Weights of a small GPT-style language model, trained from scratch on English Wikipedia: untied embeddings, a variant of Muon for these matrices.
MLP neurons of a small language model. Each row is named by its layer, matrix (up: input weights; down: output weights) and neuron, and shows model dimensions 64-191. Each number is 200 + 40 x the weight over its row's rms, rounded and kept within 0 to 999.
Before each neuron's rows, "raises" lists the tokens whose logits its output raises most directly, leaving later layers aside.

raises: "ible", "iv", "ive", "ibility", "ative"
L11.up706,290,184,218,139,152,181,197,157,196,198,159,262,271,212,177,220,213,208,206,224,300,176,192,198,179,178,153,211,236,253,226,193,160,218,118,183,176,173,213,234,163,202,151,159,224,194,230,158,198,208,241,193,159,158,229,177,231,214,165,165,183,165,219,151,207,232,137,156,180,252,231,256,241,219,183,299,194,180,152,242,133,199,253,191,211,192,189,198,270,274,261,196,161,196,201,242,108,142,245,169,250,182,242,196,143,140,240,187,239,164,183,206,204,212,110,158,259,139,236,177,230,123,265,205,258,203,162,211
L11.down706,189,192,247,152,295,182,170,219,213,149,230,207,195,206,155,206,202,156,177,139,135,180,252,132,201,218,162,183,135,235,135,237,152,172,190,140,118,192,224,264,207,201,207,228,228,216,159,203,225,124,223,265,212,160,213,186,164,216,201,172,205,235,157,205,222,211,157,267,176,166,95,198,175,259,208,102,254,166,212,219,155,204,199,218,221,226,152,172,254,201,235,233,233,147,185,220,209,188,175,230,230,191,246,160,231,249,145,159,256,257,263,285,178,256,192,143,245,231,181,256,247,150,195,300,193,248,145,208

raises: "tre", "tr", "dal", "hav", "rill"
L11.up323,279,179,155,171,164,272,167,159,180,143,193,265,198,176,250,134,178,294,106,226,152,247,264,214,168,234,156,193,223,181,195,218,155,201,303,244,204,272,247,161,198,232,157,172,220,176,168,265,221,267,161,139,270,234,204,134,268,219,183,223,188,162,138,188,174,188,240,172,140,228,206,147,243,252,180,141,208,243,172,199,230,172,158,273,209,184,209,171,180,186,215,179,240,199,194,165,132,206,202,164,196,149,285,243,178,246,242,186,163,165,208,236,214,149,219,174,174,109,167,176,173,185,245,157,179,200,198,253
L11.down323,257,190,238,200,159,228,188,201,235,150,212,237,129,215,145,168,201,111,205,206,286,187,176,145,245,203,216,218,136,146,267,177,228,194,242,202,142,222,166,152,280,175,228,249,209,172,180,193,266,195,175,213,121,231,164,172,235,177,200,172,140,190,244,229,204,142,195,218,244,176,152,137,230,225,231,136,137,209,266,225,219,123,258,238,207,189,191,208,246,223,206,190,244,200,237,164,201,198,226,291,278,140,142,169,121,182,240,193,155,175,207,256,114,144,233,213,149,161,189,177,168,247,165,170,165,203,196,211

raises: "ve", "na", "th", "st", "a"
L11.up644,244,209,210,241,164,168,170,254,165,198,145,243,242,283,200,197,177,205,160,192,149,147,154,147,169,167,170,225,205,233,258,261,159,222,216,192,151,233,185,214,146,234,247,288,197,167,222,194,217,119,94,215,173,251,287,257,166,164,235,198,236,218,190,228,150,181,222,175,202,152,224,199,251,226,190,285,190,99,246,255,248,242,129,175,215,232,184,208,204,243,169,251,159,200,136,145,227,192,196,199,135,143,157,83,207,161,238,163,221,261,252,176,193,168,160,189,170,215,239,197,161,250,239,268,172,237,261,231
L11.down644,169,223,147,211,272,181,191,227,211,185,263,234,227,134,159,191,201,154,199,243,210,198,160,238,184,235,276,198,222,145,233,168,181,235,199,193,157,122,222,153,148,193,170,269,214,180,156,190,173,226,215,194,141,206,184,223,264,238,227,193,248,242,198,220,202,228,190,238,218,143,245,218,223,173,158,189,174,106,202,232,259,227,180,232,226,177,197,252,102,156,227,208,216,236,247,184,234,283,169,191,216,252,219,198,173,204,249,221,187,176,144,146,178,159,173,193,254,171,210,224,203,205,203,160,152,202,219,240

raises: "lam", "ary", "tam", "ulation", "vit"
L11.up1276,213,163,300,183,176,212,194,115,261,167,197,261,172,162,246,195,211,180,121,215,209,147,200,223,187,225,199,275,167,232,199,196,175,191,177,202,114,205,219,195,223,218,194,210,241,114,220,228,271,195,167,223,194,250,223,143,264,173,195,276,168,130,227,182,221,242,232,156,175,166,180,155,261,224,209,148,213,281,115,210,280,196,213,215,196,265,173,258,208,281,146,177,169,234,212,196,244,148,178,167,183,197,265,241,187,181,195,254,279,253,154,148,137,165,182,221,212,269,218,214,186,109,147,203,177,181,170,222
L11.down1276,194,230,251,216,181,219,170,182,249,136,177,228,176,198,269,220,212,270,226,171,233,228,169,163,196,232,199,180,201,252,186,194,137,255,212,156,205,239,52,254,213,261,223,247,219,78,192,251,284,184,168,196,207,191,137,276,189,167,174,96,210,173,196,193,179,213,246,205,152,188,222,180,158,160,187,243,241,146,227,168,207,241,181,215,96,144,272,208,172,202,223,221,258,174,266,164,242,178,207,273,154,204,147,208,165,238,266,251,279,147,183,208,247,227,228,226,193,226,242,144,121,238,190,182,179,203,202,214

raises: "rs", "day", "rum", "kers", "people"
L5.up962,225,176,220,211,231,154,187,192,249,234,229,196,226,179,226,261,262,179,220,151,209,189,257,158,201,198,128,237,253,201,170,144,181,190,223,266,271,229,193,158,199,240,205,160,246,150,203,198,251,204,234,153,157,244,255,160,265,249,185,174,193,113,164,198,160,206,231,199,190,244,207,135,196,169,263,200,214,205,153,224,241,233,188,202,219,139,178,277,146,192,123,162,189,244,115,194,197,178,110,152,250,218,166,261,215,239,181,148,240,275,110,182,121,167,215,148,213,155,218,236,171,98,292,190,196,193,189,171
L5.down962,151,115,227,138,222,174,217,124,205,208,202,246,162,160,234,201,237,194,168,227,175,161,110,195,205,142,182,237,196,177,215,234,197,263,221,168,171,164,184,217,228,220,134,175,257,183,238,196,199,234,131,179,207,195,180,191,149,205,153,150,155,195,208,172,235,278,235,174,229,170,233,250,181,206,224,173,246,242,184,141,159,184,244,171,239,219,193,287,201,219,230,232,134,238,141,228,249,194,170,232,244,187,228,201,205,219,159,261,270,150,203,280,239,236,205,216,216,191,160,137,208,210,165,183,181,254,133,298

raises: "ter", " from", " account", " off", " during"
L5.up398,240,189,193,280,235,221,205,224,198,233,209,204,192,196,231,194,168,123,187,145,155,144,244,215,157,216,185,206,171,157,240,211,199,243,120,245,178,88,184,229,207,147,226,229,190,227,157,236,186,211,258,227,235,152,228,190,162,150,219,223,204,199,174,182,175,257,168,237,223,170,158,136,260,199,332,181,254,163,209,268,217,179,199,245,211,204,189,239,230,178,230,190,170,184,160,102,224,156,176,163,244,270,174,170,222,179,256,251,254,192,170,181,224,148,215,272,102,187,257,224,226,205,162,185,203,214,197,255
L5.down398,208,163,210,211,117,176,173,176,172,225,223,236,343,202,264,203,226,249,167,250,174,205,174,126,136,231,197,222,238,173,182,170,174,192,173,206,118,196,231,235,163,250,218,207,135,204,215,285,227,201,278,287,232,249,282,219,211,163,233,238,211,158,236,148,159,219,252,227,162,221,228,203,242,157,190,223,252,187,195,225,154,210,200,262,183,149,235,203,158,199,213,257,224,190,218,221,160,159,229,277,162,180,222,227,217,157,184,196,248,214,176,270,185,155,145,251,178,273,143,121,214,165,196,197,199,174,207,211

raises: "ity", "o", "yl", "in", "ly"
L5.up528,175,169,206,184,141,219,210,186,225,93,198,213,147,217,244,258,187,151,215,213,126,142,231,142,172,244,224,174,214,155,185,183,161,181,202,161,208,187,179,210,197,142,234,242,214,228,171,181,204,217,230,205,193,194,153,212,165,242,186,232,216,216,189,231,128,206,193,222,183,120,221,191,250,240,217,218,240,160,178,232,205,206,180,129,219,197,193,285,127,142,192,209,212,237,170,221,229,219,172,197,248,255,142,250,229,197,136,177,252,219,274,161,242,181,195,280,198,215,216,117,163,210,223,174,258,200,206,145
L5.down528,205,220,156,190,133,142,160,168,224,200,165,181,238,209,246,165,262,162,186,188,186,245,191,225,209,218,265,201,154,256,204,217,317,189,194,223,199,235,252,184,249,197,176,184,168,131,205,245,206,218,164,247,228,192,203,120,210,103,252,222,230,223,273,143,180,201,251,178,240,284,191,176,250,297,207,161,149,133,189,272,168,227,200,188,193,232,237,221,184,200,217,193,243,162,199,218,167,259,212,167,170,224,184,185,188,162,227,259,225,174,191,178,186,176,142,222,127,119,174,164,156,322,266,198,179,221,169,303

raises: "ment", "age", "aged", "en", "led"
L11.up1087,289,222,171,242,291,199,238,153,201,238,251,196,201,172,188,90,203,212,218,234,243,239,219,214,197,219,187,185,195,241,78,145,224,270,194,164,209,166,202,182,203,165,281,178,185,229,168,231,180,243,207,167,231,179,189,217,109,206,166,226,218,262,116,184,176,284,245,256,175,202,266,242,175,210,176,248,220,184,247,190,247,195,270,164,164,181,162,184,174,191,193,235,224,194,229,185,214,193,231,175,257,238,224,164,285,263,207,170,144,133,206,206,302,257,148,192,268,205,150,199,245,255,218,224,208,228,219,202
L11.down1087,141,185,199,183,198,236,221,203,180,269,237,175,191,202,214,200,211,188,200,243,181,250,233,188,240,164,135,205,249,180,241,244,246,219,240,142,172,169,269,219,265,249,230,161,189,143,165,152,273,181,276,153,155,172,244,220,147,135,242,220,229,178,173,276,212,208,218,236,209,185,191,196,180,239,174,178,184,185,228,183,159,199,255,168,206,206,230,206,249,170,249,197,211,160,176,182,214,192,155,184,229,231,214,208,130,161,214,170,135,273,135,285,166,168,142,234,103,223,202,206,131,268,160,215,157,131,152,257

raises: " six", "ca", " three", " two", " seven"
L5.up199,182,179,193,174,290,180,181,210,188,232,265,116,203,117,164,197,185,216,119,271,178,262,235,253,226,188,241,229,207,190,215,242,153,228,220,184,170,165,233,216,133,196,220,251,215,195,175,200,231,189,230,165,172,266,173,104,137,195,151,202,137,225,220,123,190,183,197,265,232,237,234,129,216,139,212,133,162,108,233,196,168,121,215,242,187,243,209,214,156,236,180,202,237,165,141,237,182,150,142,200,184,181,117,227,227,199,160,169,226,143,165,201,221,198,253,157,204,194,228,161,233,204,162,172,181,230,233,185
L5.down199,183,184,164,229,233,245,196,209,198,319,220,206,255,142,102,189,202,186,184,128,252,170,159,203,175,249,217,243,229,222,212,274,248,134,232,146,188,218,296,191,237,199,190,272,201,193,159,180,271,148,246,235,162,180,201,216,197,195,146,233,207,166,236,225,180,184,183,160,134,247,192,188,186,203,157,227,206,207,222,164,308,248,235,183,250,258,151,159,199,245,226,165,185,262,239,239,239,198,253,196,213,152,151,273,171,158,187,203,175,163,264,130,211,190,226,185,189,192,206,188,216,204,191,214,192,159,221,177

raises: "ng", "ard", "ip", "cket", "udi"
L11.up590,235,245,206,239,166,179,162,200,193,216,155,190,155,144,172,199,199,173,271,216,307,215,196,178,142,195,200,147,174,202,207,188,220,216,166,193,226,205,237,183,145,161,114,172,285,202,196,183,189,206,163,264,191,226,200,143,205,197,170,122,187,230,235,189,164,195,164,146,116,225,183,178,191,180,267,215,173,185,227,187,287,193,148,236,244,176,234,232,185,210,198,222,153,281,253,226,253,199,239,231,200,183,200,203,233,138,170,165,274,255,251,169,248,224,213,168,209,303,201,227,230,194,199,219,212,115,195,157
L11.down590,288,188,194,240,155,198,206,222,170,175,170,163,155,186,157,183,161,139,124,197,147,216,191,233,153,216,198,242,169,235,216,181,206,221,129,166,207,157,159,206,184,197,267,250,126,190,193,161,215,146,174,214,213,238,255,215,153,222,181,229,134,215,241,205,175,145,202,194,119,165,167,186,208,205,154,204,226,167,161,251,216,256,186,243,160,158,213,212,148,172,182,178,250,218,225,215,210,181,108,160,217,256,161,142,250,225,153,191,268,127,235,265,149,262,193,234,159,169,225,197,181,225,208,195,209,260,109,265

raises: " 2", " 1", "\n", " 3", " 4"
L5.up560,212,151,178,147,164,216,210,218,241,207,128,248,232,223,181,187,220,207,224,219,187,207,259,167,209,221,151,237,226,214,193,190,191,147,94,223,215,112,209,237,182,207,191,228,271,249,152,161,302,236,216,204,224,216,256,221,186,131,190,267,269,149,183,174,170,269,220,198,203,228,177,233,190,176,183,169,241,97,211,290,235,121,214,233,185,218,236,238,205,229,200,210,235,185,176,223,239,178,191,122,171,206,176,237,162,261,203,202,209,174,316,176,202,151,164,204,196,159,180,124,241,233,209,202,207,259,218,127
L5.down560,230,239,211,265,165,208,217,211,152,266,225,238,222,189,119,129,182,220,173,196,179,171,147,137,200,251,166,270,255,182,212,248,211,270,215,234,161,201,199,221,223,242,202,187,120,225,256,200,264,197,189,268,151,240,160,202,192,230,118,232,183,144,191,264,233,193,180,259,181,164,283,286,134,198,165,124,297,184,183,241,90,167,157,183,230,190,267,160,191,206,227,181,173,227,210,229,159,219,237,187,191,204,268,183,109,219,198,228,198,234,112,206,196,213,184,152,166,209,208,304,236,231,191,185,197,212,135,238

raises: " a", " something", " an", " well", "pil"
L5.up935,164,151,238,196,197,173,175,205,215,185,229,199,168,125,177,210,204,188,196,237,205,182,212,86,225,264,174,193,153,173,229,210,263,211,192,197,243,144,132,240,227,151,193,193,203,239,260,146,225,239,145,247,183,203,173,260,172,193,233,194,257,183,193,227,143,231,166,161,220,220,242,194,225,142,193,234,218,175,236,171,215,208,241,193,174,186,151,247,201,273,221,238,175,231,160,185,203,78,115,132,181,279,211,272,198,250,165,212,236,200,187,303,156,139,161,196,218,177,208,175,159,239,252,222,247,207,169,247
L5.down935,185,156,254,203,230,146,189,217,259,156,231,123,190,207,233,268,211,192,187,189,184,233,179,283,164,208,170,163,294,67,223,250,182,180,244,207,229,233,279,231,229,241,173,156,168,172,219,220,163,253,248,244,147,212,172,196,256,170,192,201,193,191,189,151,215,216,206,229,217,193,270,208,240,242,208,171,224,166,241,95,225,175,188,180,223,247,245,161,210,197,173,246,252,166,287,225,209,217,184,203,172,189,243,226,234,195,231,163,189,206,161,165,187,226,175,175,188,221,242,197,243,227,211,160,187,236,223,288

raises: "ation", "ence", "wear", "ency", "ibility"
L5.up662,153,125,189,225,219,190,181,177,213,187,155,248,241,174,213,240,149,123,229,254,198,204,191,111,229,225,172,201,231,244,154,218,207,252,142,204,147,165,193,281,161,187,187,171,214,224,145,203,227,172,190,193,213,270,224,153,135,207,176,153,190,213,190,229,189,178,208,237,246,272,139,264,230,214,196,258,167,136,233,240,167,208,187,226,207,195,208,263,159,224,187,241,145,239,270,243,201,287,196,180,179,248,163,260,208,182,141,196,170,212,301,202,273,205,164,204,175,260,145,188,210,194,291,156,239,192,267,138
L5.down662,213,221,238,204,180,210,206,258,215,200,177,245,195,211,196,191,296,155,200,179,235,203,260,178,170,150,215,169,227,196,152,264,253,151,205,214,187,151,144,141,258,205,259,206,186,236,240,258,250,192,236,275,249,223,211,156,225,235,193,280,160,200,177,103,263,259,157,215,170,166,181,176,171,155,244,191,217,188,208,154,132,152,157,216,212,228,164,223,209,232,166,165,169,183,183,193,174,250,174,224,173,276,223,156,241,174,200,180,171,174,141,195,264,177,200,256,219,188,163,160,155,229,217,261,138,192,121,230

raises: "s", "ty", "ise", "isse", "ll"
L11.up1074,196,196,285,203,240,220,170,194,264,142,213,133,189,217,181,183,214,197,239,183,206,249,151,261,227,220,157,196,90,242,100,242,144,252,204,203,219,166,208,244,239,257,227,125,157,226,215,178,243,201,182,219,183,232,185,224,187,173,202,209,243,157,202,258,171,180,211,159,223,156,282,174,221,225,232,125,244,166,265,207,141,215,156,137,197,222,215,155,223,105,168,235,143,210,200,174,178,221,153,144,210,166,184,262,211,224,248,203,180,161,120,127,183,257,197,209,165,206,170,219,148,245,195,200,178,170,177,182
L11.down1074,202,176,288,255,174,198,276,196,259,88,185,247,210,191,173,166,169,216,167,213,247,220,187,166,220,114,214,222,232,256,169,203,188,201,171,193,151,198,220,180,210,191,245,219,189,186,265,186,218,176,163,169,217,267,236,274,240,209,140,191,177,324,222,137,221,183,251,185,214,206,148,209,262,205,206,223,184,252,280,177,181,222,218,152,203,232,145,144,258,196,245,254,220,171,257,252,182,215,146,265,205,232,220,199,164,184,182,188,253,208,200,150,205,228,153,214,217,170,201,279,166,103,198,208,244,177,238,186

raises: "a", "as", " form", "na", " are"
L5.up918,203,183,202,153,156,157,205,134,130,212,197,240,215,208,174,258,195,240,231,239,260,137,216,207,227,177,209,148,181,151,164,145,154,183,177,101,155,173,238,207,184,204,244,246,263,223,134,172,237,209,203,166,173,232,291,237,250,168,182,203,238,200,153,221,155,226,191,164,248,191,213,145,207,160,245,203,248,188,178,242,233,180,207,226,187,200,199,203,140,160,181,191,181,252,181,195,238,164,163,144,161,270,244,237,256,233,253,148,217,248,180,202,231,242,232,146,245,231,224,195,184,185,135,134,172,251,256,174
L5.down918,224,256,158,92,161,221,195,201,237,188,242,279,234,191,181,217,207,137,236,237,168,226,266,207,213,132,177,163,257,193,219,152,183,259,108,208,180,205,131,124,275,97,159,196,162,176,221,234,194,245,213,145,206,216,235,215,235,221,218,196,257,227,194,164,207,230,212,214,172,166,241,194,123,201,185,177,227,229,241,173,195,173,221,213,200,260,181,186,282,220,249,200,221,176,167,234,207,224,208,188,147,245,137,265,140,230,165,166,186,118,183,207,211,208,227,190,218,157,201,148,151,251,160,225,196,212,256,165

raises: "o", "ris", "r", "au", "an"
L5.up557,209,118,186,142,210,175,176,207,267,150,233,210,153,169,181,218,237,215,278,199,214,208,250,181,257,178,246,187,149,210,185,202,169,202,207,225,235,210,152,248,188,136,242,130,208,148,168,273,237,209,207,190,229,297,137,192,223,204,206,156,194,177,150,264,181,203,270,182,147,201,175,209,203,213,184,161,206,221,211,174,232,208,187,121,184,232,203,258,260,281,228,187,149,226,155,221,228,180,284,235,173,262,161,291,193,192,203,239,198,259,262,160,236,207,253,198,189,168,212,195,190,206,240,158,265,148,218,266
L5.down557,99,206,194,250,205,230,211,236,160,117,212,207,127,221,204,194,157,213,231,252,175,276,212,142,112,238,167,155,252,209,215,246,185,191,149,284,176,236,223,240,181,193,199,190,212,235,171,159,180,252,195,199,111,189,170,183,200,174,216,191,184,212,273,199,180,129,225,183,218,216,174,124,298,249,188,160,158,266,244,191,205,275,239,240,304,214,196,169,232,256,235,129,128,189,218,178,293,193,246,219,252,222,187,234,230,212,153,225,219,137,149,235,242,114,176,137,214,201,281,164,216,218,187,241,216,200,154,195

raises: "ted", "nee", " premiered", " aired", "non"
L5.up1325,237,154,222,172,219,215,171,191,187,283,243,194,195,216,220,244,227,218,137,194,165,246,276,175,204,211,219,263,220,177,201,170,144,262,194,243,196,160,126,271,138,217,239,228,175,188,150,229,184,162,194,233,196,231,157,143,132,153,244,208,215,165,182,127,153,220,233,185,104,235,168,245,250,138,153,136,224,157,155,243,190,234,190,226,194,259,144,204,206,215,197,158,191,210,205,169,195,143,149,211,226,226,183,223,206,205,214,118,244,165,223,169,197,198,202,182,218,228,191,217,108,201,257,130,171,159,182,164
L5.down1325,196,182,204,179,228,257,234,267,248,244,180,192,169,199,211,221,198,146,237,198,222,149,219,226,228,291,194,220,263,186,208,204,175,188,153,149,147,267,196,169,198,237,175,234,175,163,199,168,162,256,157,276,160,238,238,250,230,196,171,188,200,169,138,195,234,234,260,211,159,228,225,144,124,219,183,226,166,145,204,122,266,169,169,224,235,191,174,213,158,256,223,208,195,189,164,206,163,198,181,227,187,176,198,174,154,239,184,165,189,240,214,147,208,134,246,190,152,218,169,217,172,209,117,230,170,195,126,176

raises: "ire", "class", " level", "og", "ir"
L5.up532,133,139,229,259,187,142,108,265,119,221,133,230,170,203,155,211,187,171,218,238,280,235,193,212,170,244,172,219,217,176,219,151,123,126,182,125,222,248,217,224,185,202,139,200,228,126,201,181,234,230,157,293,201,315,142,192,227,207,223,245,181,174,172,185,220,130,156,170,280,192,226,164,191,158,184,213,209,158,226,209,203,269,178,225,237,237,216,199,198,208,180,176,188,98,215,243,179,213,202,193,251,210,233,219,185,166,192,161,226,251,263,196,201,175,242,225,200,146,230,181,252,202,180,129,196,222,194,179
L5.down532,168,110,190,210,209,233,144,144,254,175,96,165,220,160,237,223,190,233,176,208,242,228,194,198,121,289,271,120,133,210,142,233,207,189,241,274,159,162,183,142,178,211,292,133,162,207,204,177,183,178,235,166,179,184,227,256,270,155,233,230,108,260,196,186,158,161,181,223,185,175,216,212,272,249,191,194,189,155,163,159,219,158,172,185,170,234,178,260,157,192,216,235,237,199,293,240,153,169,208,262,124,206,189,207,243,203,174,221,257,146,153,247,128,197,253,145,224,241,238,167,187,283,211,247,266,143,204,185